python train.py --d_model=192 --head_dim=64 --norm="rmsnorm" --positions="rope" --rope_base=500000.0 --optimizer="adamw" --beta2=0.99 --decay_shape="linear" --final_lr_fraction=0.0
MLP neurons of a small language model. Each row is named by its layer, matrix (gate and up: input weights; down: output weights) and neuron, and shows model dimensions 0-191. Each number is 500 + 50 x the weight over its row's rms, rounded and kept within 0 to 999. Numbers have three digits each. A neuron's up and down rows have the sign that makes its largest values positive.
After each neuron's rows, "fires after" lists the tokens most often just before its 100 highest values on Wikipedia text that the model never trained on; "fires on" lists the tokens most often at its 100 highest values on Wikipedia text that the model never trained on.

L11.gate76:567489469385524486426527510502548510483497526493547521451482553481546485522490477479488472545481605516464450450503499493417483482472562509547519483505474475508546517621532503454483470493528470431446477498605446456599560526513544502441569530471516474495477521540497495504487438461607542469447561535439552510443508476510517502524526592396382461549448488409515557447482453445500496492562621442427478560534457578420608502471430556475501599511427529582486483425484448415552514528600470403510472468438464513599513563506521476578517523475504438615413548566537525464616420551500422478
L11.up76:519365534510503451466513470583495495497519448502538487489637545441506523484560531487426547482553575572486568433464532528599517496482567399531486517507428576496529564504583636527397485560503442448431474507575492621464544475458517499418499434396480508438488528552514573551533561478421550511546418621541418423527530598515457534528384503490458485435456480553567510430530487498545459467516522416492484561491559485578517454485461562525452493460475556443567509452526561496490523538493506415523412473471508476551490561527486480583567481478484509472448466501471514410469516425498491519
L11.down76:549526439569524505353473500532520445569481485456460480418508523530593523525552410529485421497522445538502480513449533496642440513623462464623564439512409556580478461546444536470491499568445529480495430379571529575486430471548497547533465463442469523498503454520444514450458458480407488506563510527540524478532532537392480547489480396472502477516555478573476489438535396493481525505596543474422558479383522547536533492449442510462531489459516572455523569536527479463501609478426488475504479488516430420515502520354556461499459516416478476447550494534495542545555512469498510520
fires after: "2", "3", " ", "4", "1"
fires on: "3", "1", "9", "5", "2"

L10.gate406:541439439573507504432443511502512577462597502478450491419462504442558541492429578413494413468479412438420461511487614497490474537466497567454516538514477519471536489449511493421499504446443539496518553616497438533546487478431525531448494470581518416465550447481494485529545445423442506467459474465499554488552446505558568479536472425537494443498464475441554391397489485556469469446463519548486440437424394526490558546538454568420534437530551552461551457470509434478675482456499453448423416595465505494553496494469527523539543463471466407520404453466546441500577521546489439488
L10.up406:466532531411530474461571500521524495517459480457518532519524488369537449427447480550462595497482554484518549571503539464573517549469511495503471540485474614492587562503486565548533470462530476437546578443525457516420530584448460495524439489518482565531439570584459571538508493519479453434536510591463478501449449447545445436542510537495515495463398456486512460504468528352545394515410461448562491567450539548457512588343553532557591563498515439444436513494542481553526602427515521439393520479550481453485499505567575512559524507447533521553502479519508509476515584462387453461
L10.down406:492512404555454451485503497501534539503426520431572452473489577581508509515511444520527501551565405435440520498438478549414430506525508443585478575523539502513502451520505498553462565524541579514583482456448471402545483453591419476428558459500545570552523453536459409449515532518484465478477579453496495501441573516502632539518547438489534492514534487523610520514430460599556551583550498486460574511572541564416456504455418529477510413602425511513519481504563527505424411484421502499461379491570548515461498553485510459514491515498434530466512455425477458501435610477472371484
fires after: ",", ".", "7", "5", "9", "2"
fires on: "0", "9", "5", "8", "6", "3"

L3.gate372:460570573443529483519482477524514471588575440536496438531503505492487525485594493480546507496504547580484483555490517394564541409584452506477472567420489430563489482535497402478471433494614598499501499513541431510518491474524637463403489489500575518440415474555559520567473510411491557477584514545418539484563426522483467500438474624545472399527495496445497475505517522471484511508484497525544535541424429509519529478512516491456439487521514500511555450405431527468501485606595476608369431527457509453540540617503452515465528538528484512487420593536447510438448463583554485455
L3.up372:474512512605492541547456489552498569544492461471450481489482505432502442426537509531455508556528543559498505450533521515483497525562504481438517536463465466441495434514478346466445467434537532477492450534485523571576555512489521539550401380519432496442426464525615478418504508413490631640480348516484551536499582469513555477455528577499543528412556539478499459437431551452534571527542421510453434501514516429550512507411608483533530416525505512588596481498478577483495450503491542578418468496531577478519512449460472516517564488491446475469470557495452460452455469568500508588
L3.down372:474518518546555538445510540539362532517524480498468423832489563485478473488469483452485456467505445545520502468441555476548504510544516526506373487463496534497500398548534433511477507458530487507522446514527559558592464491468495575503493447512492479454493499541472478562502479529467601471547486536515467500491544446503470575467497520457549486377539433431530468480445582434517482504488519523533513543506445401565596428489420546546510461498524474536556512476489480448491474522505455570539426527532501522508526492525434647544510504486594531424432462450528539467512456529487461509
fires after: "\n", " a"
fires on: " \"", "\n", "===", "\""

L6.gate458:573558550452427489541512450401472502487492562561506477500395516462475579520583485426486516486520485646569589421517567512579446403445520537493503505497544503539531476482413474428416550381453534460468466477575509464521529519489464527477474509586526426506581563462494513512499475403475456496509605496570482450478572406540507486544494515528538494471508576457521572521558572599476425535465492484534595534450465473504635485613561414502442521516528522509551507451504498459421449487530478532458467541398476425457505444607490572503528480569558494503470507472461486546514529453544586468
L6.up458:528558595444464463549408469532478480481569534519460513476457592392497570385438395477550510437398542569465496495528527444489440441476501519479515594451517467571431498437412464527468497531555473517450452432519515625504464531451486497497423533451453493511525547516436573469524603463452514485376541554577552568502479440488516451512475558445515431511514477457480459491521619554502468416456509445530476454490553452493548531458478476538532458537494504500567593477472503451525476516526462490459422536407471458581392550458480555508424451508429436468501455517517484388598428494587480490
L6.down458:463516527489502537512452459528401517511518547576504466437462572505441422451559462406517443508469573597471488496525492484585417417478588512454541592422502417557493468540434504538457555476506535524506429528510636437651496552469530584542503496542492486535483477432517501526550554464515541501518614467556464555523527415495416516525479442565570518498597481425601492469607662535482469484502483492468561485432511371581532501564501542527488487509527508513491517500476488552505577528527484501456513486527475454499473485541477514488407533532560462464446487452441520573435451602455489429
fires after: "\n", " pre", " New"
fires on: "\n", "s", "li", "gna"

L8.gate182:505537574394421563503543519475522534523488529516482440452409468433383531566482525476512474474529445528561540565502568541522435528469489458480522590466540431498525503411527433526403579438494443441521517512541393479468513402553503467490583434438432512555464453479478383393582554494497481465538556537543526450506430462568579508512498479468521555529458467516475542444506437563474549504505578496500505501414459586461423534573510515474540441513547417491544496507494518529508515525527452423528344425474589487524530552518431540453460474525486626540472481535420401527439475490487519589
L8.up182:583499482462429490548545564504512500503429511508454448503478597510481537544504553512495472517529514503489495523538495437419575586476525548397481563550444528540595475484497534543406388468606504500486440518518497529497514490541478385501552472557543597532532437564491494571551445529480413568475474475518461522528500477493404566534510409517462505581430424563504499430465581542488441499585556545458514514473527612475454455547480520538588463493557451583599530642586440535438522559542444479488486516522426526576451491477522488519532423494532568427529484523514512430590395441449460551
L8.down182:540447497494597448484549504509479526506556631535482449438526550542512572461514548556498556436437466519487484544401486521426592490548450536530565517532501413580522536577543489493487497461541570560574453541504539423588581474417477504461462506511554489462508531478504522500539446494445541489458411452581435565497560474506454487422524521528458540510538490523497428538489544532483414551549526413538422590348596553556449486447446592465520560559456513545511561474525540497530517536528487560505600505466359522420410440468562486501534398488471432481512508466526516573493497409456525459
fires after: " ", " |"
fires on: "2", "1", "3", " Score", "+", ")"

L3.gate422:416532475502472484479433457535549478505501478607571451462509463565568513483468569517543479573479505514481508441482540517441481513533571495421515400464472524520518417573588500430467469522484509515479421545497469632531509354494510602454538511470570525551547501587564502446433565457422553477586519504462556522378547514444476492471480584369582542547522408444576555474518457521528481486555510501560555510464528496469561529492475592521500564455487462487545525490465373508467478523491476551524511498431442525508435482497552622590522566530471455548554565389534547455555561493540505485
L3.up422:575645505474480436449547469380525487580463490439513416472488482536499387473519492469521509530598442472528470473523470496487489507471496486441519498450553490516490546503550479509549608525506553536402541457464458600553510495539532504530452529507496498523453544481476576625457463566488387454529447527547453485559457528514496413455560497455445460478444550559398446504525447506363508506515590437417497477536611451550463389448538524558555444552531490509444514482481534448425436461436583452516538556523472551546557539563494491449421489499588623467471471514545495564471471453539540470
L3.down422:506510507535480523581488424549672505605515469522497556468508498439538510498459483533550548541441551538519562471494478514501397519594524473480526511487500532517489531542454494544460566450485528510531502473512526486543503455531415494513557492486411568521472465519447566428508518463453567493545504579474470523410565390508524562436499468557536567502501384618560506529469502589561487529543513580589473457466526517579357483594541567433485473419484477490478496500477373536494587506560573503439463491451514551527387448573477445503623553501527517570502453515455434433486515450424466472
fires after: " the", " The", " An"
fires on: " same", "r", " last", " first", " following", "th"

L2.gate410:504486511597474473409531439508522525563519432556577533489440553503523465478626531526515447469533470494505524516475490476472457524538585488497484481511455498540529488455576517431624596617468499540483510480539478459517475477500516536483452503490538471548518466500490431573497455561520455509459518551463593579557467461569434571519458453423528494578502471448525474377506379550491585554496583461488452585498455512590576483485476637501540393526502535545472466509438423486521560565445412564549444565485497529513435557592510581575536408513504520459523578423580476487416467478514518436
L2.up410:527442430421552449463502433482440463453491443480434468429483486467491512461549478445503478547510537547473479541346525474498455438472453468612395553603497477603498439515586399426441521455459547519420469571449534464538496471553513500540480520489604528468403497487487591459431482596501565535503486598489501481448493484457545576536532528531470481420464463442526517502593546492538452543513474621495430544495468547487473515463422479484482605468429544423523465609526487561565542546529482558514455544502498533487483571562519469439578450491546413550521484462496597460513487506457405537
L2.down410:526528578539472490479475483451631451570534527516451423359485506553515495579447454469588428472441533433540603518537576454487532592443571576475483477444552423557524440527520483479434486628476524484525522497539554588484501458496561435576560494437492538559594545478525470493464505466503451487478516576509466541511519468511530494558540510530502375420525556421544461559489547435533442499530577483478504443512488487473557522553529574579460524466385439494479523523496416412522504501494500570583533505440391532486448520487480533464589556567468469508416548467469452495432513586461426533
fires after: " T", " S", "C", " En", "T"
fires on: "r", "qu", "try", "h", "e", "al"

L2.gate84:545580504422481540485540486469511425488457530589484450435442484441491520637511529536569486479471587519564439631373541483524576535525584452463462503578533499476491485422534458428506494542550634596445445541509454431492464469499527438498456532433608467440510494563494407462535472507522488513484554532492535456468505448469493489575425529496504447567488408448401484457405479447571516508534513458455451520430445571505458407474527431537508554564429539479520472525511504520443491533427513495544459444477586501514418502519504467472447462494552558518526512400563420460411522586543461518
L2.up84:488430467568504428275516481539494581506442472446581510481365518519472526517516469520543516522520486439550556525513509387508543547536490441448469550585494522519482492557465489368492440535487526487500454555519543382570508561563533496462498512431577473456428461499500475430452456459540462476477545519574506472471474453524438537547482449467499501541429570437520437489423569420544533508458487555471442504563490557429497631572507588471473509507513486543563470509500573527525459585546532471535531523539510501480444478541589503561480556539550446535496528415467414410514615502480521534
L2.down84:486530460521472372497413514477476605425505532524505417485492488472483496554459444402441476570490514446519462545502514455539505407501530476518535597505487538469547458410486506548513460515529446511586487476477545499404554469455466523533636470449466428411539525495492455487443500450472437542363550425528426480538455544632552489482467482462491465516574498451496514456475490440427496492527445406432470430510510594522529520512507564447474484444479563583509466505451415409506570586492480492511510529476432524455537517563505365462535511530534533469476427588557532446571380430491562506
fires after: "C", "D", "S", " S", " C", " Sc"
fires on: "y", "er", "i", "r", "al", "out"

L6.gate48:447470530465479515457484494380489516499506469510446547405433497495512469524571496512540545531588451524514506408494446475501580520468481529483384479549550441421557489510568537505550479535430485509466497551455456438499575434550532578453578584611512548461464390492457515569470522460459530463479496557414453520522530508581550410420558575511501468533513523506401503546495474502417508560467584435494477472525485521526432537506572462471564505493532525617580497474519509505505529514552588474498405487464510390442373440490526497391499544397496588462464541517467470362521487501461456567
L6.up48:464535558414462488452479509528466527474566388498578456534390580642453501502551475549475506515462531528565603480483485516518490509604460520455571557543534484496465456494463594450449526487460524525500596511529508532455511518536524452634460433582555448408448528518375389483575534517511580484513488517557505432509569454529525538514539532457458553488522507567503591533520600493456490446447591453527516473335577556629574527487522525529465570490565574538519558487522531469456434464533523509424493453524527519452499501462509505505522503487492521515405512485533519483508443516571584510
L6.down48:429456538466450482476450497439618506487438553480471466327442521598481513495546472520595604574480474470525500525622542445618556444589481525431445462558522441521520494553550476472449530446506421473555545459523432511531515478468471483470474461521462515451499429484462425543536500407490629427470492531478537483453560536484463506405504590499457477492501496583456474507536510525486482505423522465565518499426543527544412508605548469453452537539515537534505529565593422571473459523422513522481521516461533497513469460475525596430550539460534559642424548487476565473463448526521537521
fires after: "\n", " ", " the"
fires on: "\n", "1", "ban", ":"

L8.gate475:473582515513439560525548573525477451527521436551505475551472444486526438533611404536478429526403519556467518518472501493382523427460570421534550464513407515627417481394439462495412474447565572474544501548493462444582565485487476428497532468517473523419483464562579448440516471604576483486513524468474445458569472510479582464504534542582485546594503429419473503529469514521470462557522475490517533538513475523479436421525574455572487413463378543545467524461403476443466425515536502544471472494557561438538489565533616507455506486538509512551469592522446499444436534520507512486
L8.up475:506495473572511490483545414422484508507539437558552440489582479498537449525491490450501501457472501499437466561473523361539538419429538524514383501440472584493398564561555591429483522459532511527566552581472519510613437505487514489491508510525534538393535385558463527409463562468492524421479506573472398558427508485508509551541583530457447437446573528532514389448510567510487504504508478480520454514534450509516507523532489596528466506580507511529575490492578489465373463502503538579557514515520480447521449473499434488474436386620492544491483427556451549470489442394435474505
L8.down475:437625557543566494521498454518411480522572500459460540715556510504456469526536492436497421532474491468543587535496544495517579502490462495504534553519432554423469531396422534488522505485484533528484483533547632489431446551475506457462470515493524398545519531493491523437561485464622505463532490467453550460462500479534482512505499515454536582416509445548537464568465505597453437528594452471492445493401512433445453441553407536481519480618477522538418546520473579472466515509497527456501512504507539556470579525573461594410584502555506409444528562499464528447487462510500532442
fires after: "\n"
fires on: "===", "ing"

L9.gate134:587425437494520519456626454444532485497476577492490593421429559488482498416504493499488426483564502479487354543553492507525495546517414531557499541571392478547541446426497623422494454445540566513446562462553442517542550486507547424491445536462539550394589532588475487524488454509392514428411505509564534455492511500462441485490469539469485473593518573463540495492461545500464580580466568398482483536476532526566535560526540461502489461506499525517546500604491518470538397600510486526478522495420498440520422568472523515423516519481426482569426541487537539452550574538529453513
L9.up134:555448437530508490574506498436516488524498425585415509491454508510517564535417514534442429471582380537451412585561545491590521469514448556443619498509393547495582366467477530530532490433511486484543557576450478511446488485470451471594539476432540536541492510539499472491564499443491557530489494606561494535565455548522496466431558515613551536490481522528485373495514456601480537584479571397549489505416450502489468511515514483460549506536553555523482442492425455636475578518473548519516526452516500501498433456616451494505495452508492489477496475420473460511472555585426458517
L9.down134:476538522504427510489435524469472437460520369600381494530465544514452544480509537527523509546519451441482470574431480506564557536530506514510524441472522497443548524507479459543502549467433517511495363466310647478467509468523503504432513502600512477518484541429474448552591427579460494419471513395478446540581582469511435460499472478506492540467474468518566405603484475513499483486580442563514483515456582562514400473505503547504472465426421489533485558458512509620527519491504494622475448465520433446504489437498505503541534480476491419580469459466459487519536475408509570503
fires after: "9", "0", " de", " Lo"
fires on: "ci", "9", "2", "5", "7"

L11.gate393:506444534474441440438487519555492557513466467564515465469477519530533540484543486496499479516446512515655614513512522502440548529450437509562676559513428531534479506531560550497469487456513454468507515520479443469440433415564612524530365487485494452488455437449580430451521515539507590531447515452458421457529460476479526485565530498538515492465454587475460475478420431579500524500445630446589469532514484537491430493548473449522501381533389513555596536501470557485507527498543517435448405432467586500519432523508505424528481539460445509478494617575470471565512465519436512471
L11.up393:513463422518570524545463512453440508491429493482441492529441546567519487519496507590488455505489547536479403545447590432431468385477404474502501484550537449570460491443555509482600487503549490591577486502424539566532478575428567523525458553532504466480481483518502425488606444431504375587454531446529541494472514352500467553412452495479486512472483480518601536450578442541449414520490563518504509449437481533519458503544479413535410522534478557452463511432409546549510429458442498476460526513541448484482363590415472491546521429559450523480419514499478536527584473543494469463
L11.down393:504589411518523489547532468550599447474460511488484397437566438486512462540461533540507567502537456480503521561415486470446554530479507523421482545425460468552479471496512509438455491443416433492496502614489474553406492596558434534518495566431499579481521526536571425466366479501448487421519455405513490574492487532531508440538372586577418524493528490452520393449500570477482444515407497471501467464500491504442436570457525444471486487587497425494474485488565494461546669536510437441445464508489437509472552500520481503370515483498566488450442413545479497510535554522502494568
fires after: " ", "-", "\n"
fires on: "1", "2"

L3.gate117:596501521468492490501458456453467422493558409516464562436516466468524493425525473530516444516545457552453525467505460475551583485567435406429543492494485490436430577496577479466383487497512529529510487565582478391503508505534571493394432480553570483472576455561506545510560579510494524450486555587539554516480454538481480493546463492482418534552521503568374543485468429651525497515565459533504468556433485517514384511516469411537458453465408625423483521555449565474560465459450464480504568519409566479527520519440542574528491456533452594457529586484504484429515513503568462518
L3.up117:476447482514521587434526396482479465525562515573501471492534513418474430590414540579556484512424602585516503607510532583526476515510574500474535424501579542433490402428458491524476514427467551442442532596549495516482500514506548467480504455445532520582433373528541555518452585617560526516474454431428493575490497485452442379492536560407552539480599547463436486501487518514533613535482534481514440603461550468511494591504490509520462400535464541510454567495573549513521453473482529454467464508533519513475477481432598482551400494495508483499526558541533561472479506578531511523
L3.down117:549575473459506450512485513512456509528523505562504471618551500445455461478510465509457491461530532465498522499385527517524481552475388397501489496543366462545416509519496452460508573522547506451513518534506552539588479518536562531504546420478515510454552445502443431447479453490415546398497522555545431462427484472536491531514596437460538510477427405516540538540412463495549484491662524542568491504414475528528523482440468483565497414515538558637432531509500501551445452499520454448489548618444496481452487549536417522459541555507597557436422565538533514528470515412587554416
fires after: "\n"
fires on: "==", " two", "===", " three"

L8.gate169:510473556453505556560531515457531503499499504549572510446462470570537533487532391556541442464476514550519505514497427414481523468504486487513475488551451452552503476540494478564487419478554508528439461589568504443623499458554473479544491558487392526544363540549549556442488466471505477440463497354475453496574446496586509407486561516487423542513562605526475569509504415515510548465521467487527505480515582526446537489410575557470466431479457442553485551454516541464570447507555528486535499507515449420507397557476445520547359542382475575539472420405507535576528403505473492440
L8.up169:527559441507470369496545489585502502521569516491460546447561457406475579454431446508529523485501523424493516416529519507572417534459532527505600522471540497430538613548476534453523566461368505485490560513403495486561525462448579477543585487562451404461459531555482532469497549547474492566487515519489523543521485449431542421443466604447559477481477510531505376422554486458527532505498519536553451500526459602510459484451505523420556436536452467459517428499574457491457571502518562485460526494489527399565577513576524396552545539468529443578492514482400598533431431516476479551
L8.down169:507536566495576468453551529471485475428542487538411412728484427484486464513465441389506566483524449486529493441546561594483557501597465447558447495522430470506423553531551490456510481530476502473570421433476475410535582462435496549495505585435443511496476507579478496456466462490466510473413513503516448484538522534587528560523515542448488510494514526499491456590457512399458544544468541515462612470554499504563530439490572539573525524541452518510424458437545536460540515520556483497508487403549568499510538527442521480464464543439607394528531532523476609585458445483512532558
fires after: "1", "2", " to", " the"
fires on: "9", " pro", "0", "con", "pro"

L8.gate137:544565509462493456529476527516518544644495543479454434506456438420375512530466503436520514528501545500452543517526598489491533553513470486413532452482482513481489469470500452390356558432468499571383527593463380500527529449498541540447587526562501532385540520545554535393567481556533510492479470443382566548514491430450490506500525495508451551537465466597490477475455444519455557495518507495405547518515441580447530445515504520509586443599553413467527468435480462542464506512490486506510472509465449572439403546510546511441479578488471463509487498378558537429414503465492484510
L8.up137:511521520519408462558533465516535514537500555570561525456525566537498501482539475480577451439565554495451520501616503469524487450392453559566450563609413508400544537528517536345574543428492463542530503569529516440531587496557432416529486534475559435497540515518519449564532468541515525432487547524528545498374515538516517525451422551549492460439453538531468479515449542473459522482512486473535463523467404477526431391437484471541566429471501621497486455489556466484457520499464524508432641468442541465557446460473436535537437527490535615544443439596526491526497451593519534470
L8.down137:563439483480490518472489543486546468458486433525440449491511543441504562520394530525523529534471516451517394538458550504477551599581468511448535431445516566558430478492385515450531560466436583470434502501517507493436524434484477560463555534449603344452537456508491483474459569493488530474471533439503621510522532453462515498487441573421598471486551470623551421416525510528552503558506483443536541505404492498533488465414452423539540464620508421528577516426439455596448577510514437534501507465449446570462507550498518413483472568416511515474450470494524542480434498509411483515
fires after: "."
fires on: "6", "5", "4", "7", "9", "3"

L10.gate146:547518456446533494505495590523565536534488483479494454424493465544423474507535569532476478400566508500536481537528525502614527574531507440486512569496498568469483582443515527455469526394478445510421500468541479544482593463468507512426475561500566569579496502571516531452506513532550478523499573540446503521530497498582568536538514465510541443607513496426381594507533450450432424489508587531503400480407429440432510488590566455547563467416510436588544455444502496404548502455572476351516486552477556371499538519577463482530527487445515463519474495579545581427516526541473464524
L10.up146:524520607524380529548492439519520483563522483448542475490555515465482489565379534543559405483544445578487580578562561532534470479437593427371499479486532582498509440555510531484462455533445519461543494509503486495514412498395534414492491492572608405521516530578561520484472479545579602432593480443566584540502576479568546432593476483529447513495468543523490484487507457440393517363508517539528496520496520508516521482478577475479548568517551458438519447459479460518440600440467514484516480491475381516446425482527490437468470542453483567555478455546493497538482482449549457478
L10.down146:491473451405507629460542493489422623430463580422497481588573451558509572493522432465446517507521507495453434442413557469421528507468479548472448469538483436401483511505542526476377459475435499480494491536508463380516435461513530537502461473520486495520506470420550490538504524464447425492494506507497505488606507661407483535465549581518483429526511501464444534554482448488456467472710526465488528482506438445576467521540464495485498487467422455514498497521554536529521514561477486475493573419448578444564491487487486429461540524455470533392608467468529495475504463480588509534
fires after: " ", " $", " (", "–", "1"
fires on: "6", "7", "9", "8", "4", "5"

L11.gate379:474413476527475469502477468578522610602478549394484555473519564503391542548444467474516459440589490427468485459451420462470465542525365579547524487462495455509516500502495463508415477481437557459550483570489451524611504464570500417525370570469555446403528506529531576515539567583560525503506507497539549489559505510537497517394471600521411480489472512389518497476436423472487466459470455410518578531494510522623457457529533458464489469452445524474406492497418452507554506526556494494474471528467559458400433415547463463455541419504499547507532481552522493504449563507495489423
L11.up379:496493484484410505460572559449455499503425506513490491450554504515518657453485562488391527519410606476539576548478523467496537526491550505453518510505473490494524558432535544459538541473411565524531505428578504516532502499539499475548397519492460473551482536568567354468465505505559468509520492498518374516489601598553470495437445435606512392477519533451570493504463422501435557490485440509503470504502549507520478479533558596472626408421509509517481596567483486546464511511516517506478526470526435493456440448455523487459436479412475457489453444505455342575449554521433481459
L11.down379:519490460558446467520492526525552488494447414548471526614608491488531476448526417511529502485474510460558503510445454521573519517465589442494363477541487573482466447498514456516580537482519486538482442542449555537318526563449442506432527400467529479500540537483496459549482550545521474418553499439479480547525519570500481496555535482518540468576441543605482547496489571574515581452527604544507539529447540483555470493502383453425413559450523470469487421468444587465470493539517529422490526539564471481517526492551555431537469573469392518570495366472510517512484530646465499527
fires after: "9", "8", "7", "–"
fires on: "7", "8", "5", "6", "4", "9"

L9.gate113:506591591574575503505571530539513401525480471556387528513529473532468529546483466500524476451628433505578505514492472542540384534455537514456622442545471505572536491555518463552520500541529556372458615495501442447461511508515525500478524497484502500539471399512523639606506446539501477579450508499512437505506508516475527413490383523511449588603576503433491473569463416462455525483537534473553564496445490504573549461551484579483545430556493531465576585470425614546472490518563521479568513590556548455445502514520482469506456465466558493514506535518477550527509531478492495399
L9.up113:505480495502425423595477473518534523521607490508463483498554461569512432483486477453525530452563482518461486506524429511611446500424543434494495437470472516636433527507511533460523447529498516508447424572457585431489526555484463444575543505555448460585520503530467545472469433505562488487493399493470509495513385465567511472545491511504521511537527479525419462454514464575523572406519346618387508483532506574484504425512526435510475504473453459475503522529524470390525520626491586400480484467600555470417542519467530532484433531470519518394467472482478556593564455484509595550
L9.down113:471500514526540517401520387527700472496561511451525429421436463497603475507522429498534540454534486389516496493459417479492538444429548519495441570539513564444601509459520454494514519469528558482502519493484355496603528477448491470563514504531444551544474566451557544494430487507417528439480514461483494439481432558519417526474508534492546513517509534479459541466497500496538507618550490623552521476482513490521543517452582431495505477504455514495608433442565474491560500492387504514481435416546484455448600476441517570526508540446528418544462431484488588528435442523500560560
fires after: "0", "9", " |", " to"
fires on: "1", "0", " con", " pro", "6"

L6.gate325:492541624429490433546563501549479533556576431517492452524559441515544387431471503411588494416511570550406488517532473519494506471453472381466498496565536519547456468487577463474491414588477510509454531514553489475511495473526493511549517556478490483541568526453559526515514503530488528473479524552456546413470433529482596427526528567473458505484465492491481608420485457536577460529470612434436526467426499469555511493561530405493397464510512443420504569494488464537446446451547537448490457453460528386422444501436543610557414470557485517494443542414420492580521516556602465525
L6.up325:314427493505571465579524565490485519555504549532528477553543496483548476426565446499458485468572522524472460508548522557561481488499472497458442547582527566501493513537477520501407463432482541441562520513579510554448513542467534551525466438567469462488537544510555556546521545495545533553561565606520663443551418530598493474565507570529588559550564550505468417524473509539490473445575542560383443459476488527576513519473594549577439522530519531463545482512497482478402491512409514430445399484500459604522485420495504540528507482483568453546521520464488398518533498568532560493
L6.down325:443513487508457509461565452563366445467454521488487494704463486521459534484582424414513558507518505443472543526574595511584569466500453513463506486500559458484567575459519443427472492507477531461493573520511564484544460464551543480512467524525483540433559590579474530486557511516602552547472533450527494452484562535559418620554492500476537528475483511478552461527473566498515494503507520543540382465533492559542558477482495486464438528469527540479529524420554587503400485585414561565513502619491438498480413583496567638538484426532496527513508478510621506513503538469452489504
fires after: "\n", " in"
fires on: "\n", " November"

L6.gate320:491568538413535428565572479521516531549523466653489483511490484476440441492507527506453426497521532597547546452447560478507457519498542493438542540542493430514331435496511492488476523554620519488476516490526519389509421461567491511514532542530454446530472536564513484512462554421515560437583448450546514563482480503518541477492470564454586487515547477526523519470467531515464437455419604421441493522422424521529552441534474497612492447508491596515416506522520615453493536474402459433457479468432513461459432461478410532465425536541436468426422476511436548452577412448519468507
L6.up320:498462479452521508484524459513510484482569498501493527534535487514498502485411363449484487500487510558461504468512559553444435532504521480458452531468529598483520433567480453493446603480516500411580471539499475449531569531466524585479608569449539499597476526533513446466441539466476549483432522474402547581463500455446402491464442486552494484508597541497467482498463503557439476519546456485573411559504463498550385528442457499429476429431507519458488459477532488560499400589427599485440626594507578500457525432591532524486527486479491523508415470563543492454554409667472575496
L6.down320:502522489513476559482547487500562502508498575482489560522440573425493456539495417406536422510483508566541581610549539504559522525607500483458478473526565504507444450497470545588588551537440449530427415558465525572567466442485507495455478515410421577536454478454482454468532435531443522532490581442492508476539569523520472475563497546475531510375528576515586460492456540589479567528586526523473470492512599565543539450422539600462491430452525502537519505500431437471471499540546448538470532465522470527452439559442610495516478504399500452476528579428513492412449465677519505495
fires after: "\n", " is", " was", " (", ")"
fires on: "\n", " a", " an", "born", " was"

L6.gate294:564498577482419336514529513528476442561464497561434495535465542551585478464546418445633461439473498532541481472498527541497545465386521440442497459574475525556459480439473486543498501404471429538499375525511552405451492444511571441476461482500495465478524479462445479549479525536516521517592472525494444409551434529467534498504432442534565409515487482444407478513526428530535529473497484507535554456490405439509563499515493465470481431566536490530625522415474547428520540542409463461416493508502534517500543406449579546570482557533489576547474595479558545565471564506503542581
L6.up294:470465460475524529480621502429527390532578516513529497515531484473480455528478534551497591523469410561555628516475460522491506585516562517566508542439551426452534588447517464496529483481462501482552457572537508513468464452495526417459453413462563549491556549502495427542431573476546486441418598542514534495508453434522544495430596512479508484421515458490401519458472543538426543568528418468617485510439478458437412489556596559414470519580459452501468510616493554570542452541509566534468461528412513488500501452444519519514486426547527537419479506555469471561382522558563479564
L6.down294:489523432479545526464538451550723441592524590471510480409506501471491478478514559475448405506450508586468505444511571469435469533590477489565406567458429446541493553429532472438470466480489503481524471539589427481422460509546497389514492515481493562524475520509507509479445488489494418469491560460511410437455487470527454442569494514522510450498562420532545513602513523471555446541560549547514392517429481462528487435509546504578463465494453469526393467614491462433450426567440494458486480580456529531494507553435548547467529500544515505446497462523534511465462651463503571496
fires after: "\n", "s", " ", " c"
fires on: "===", "ga", "cre", " ("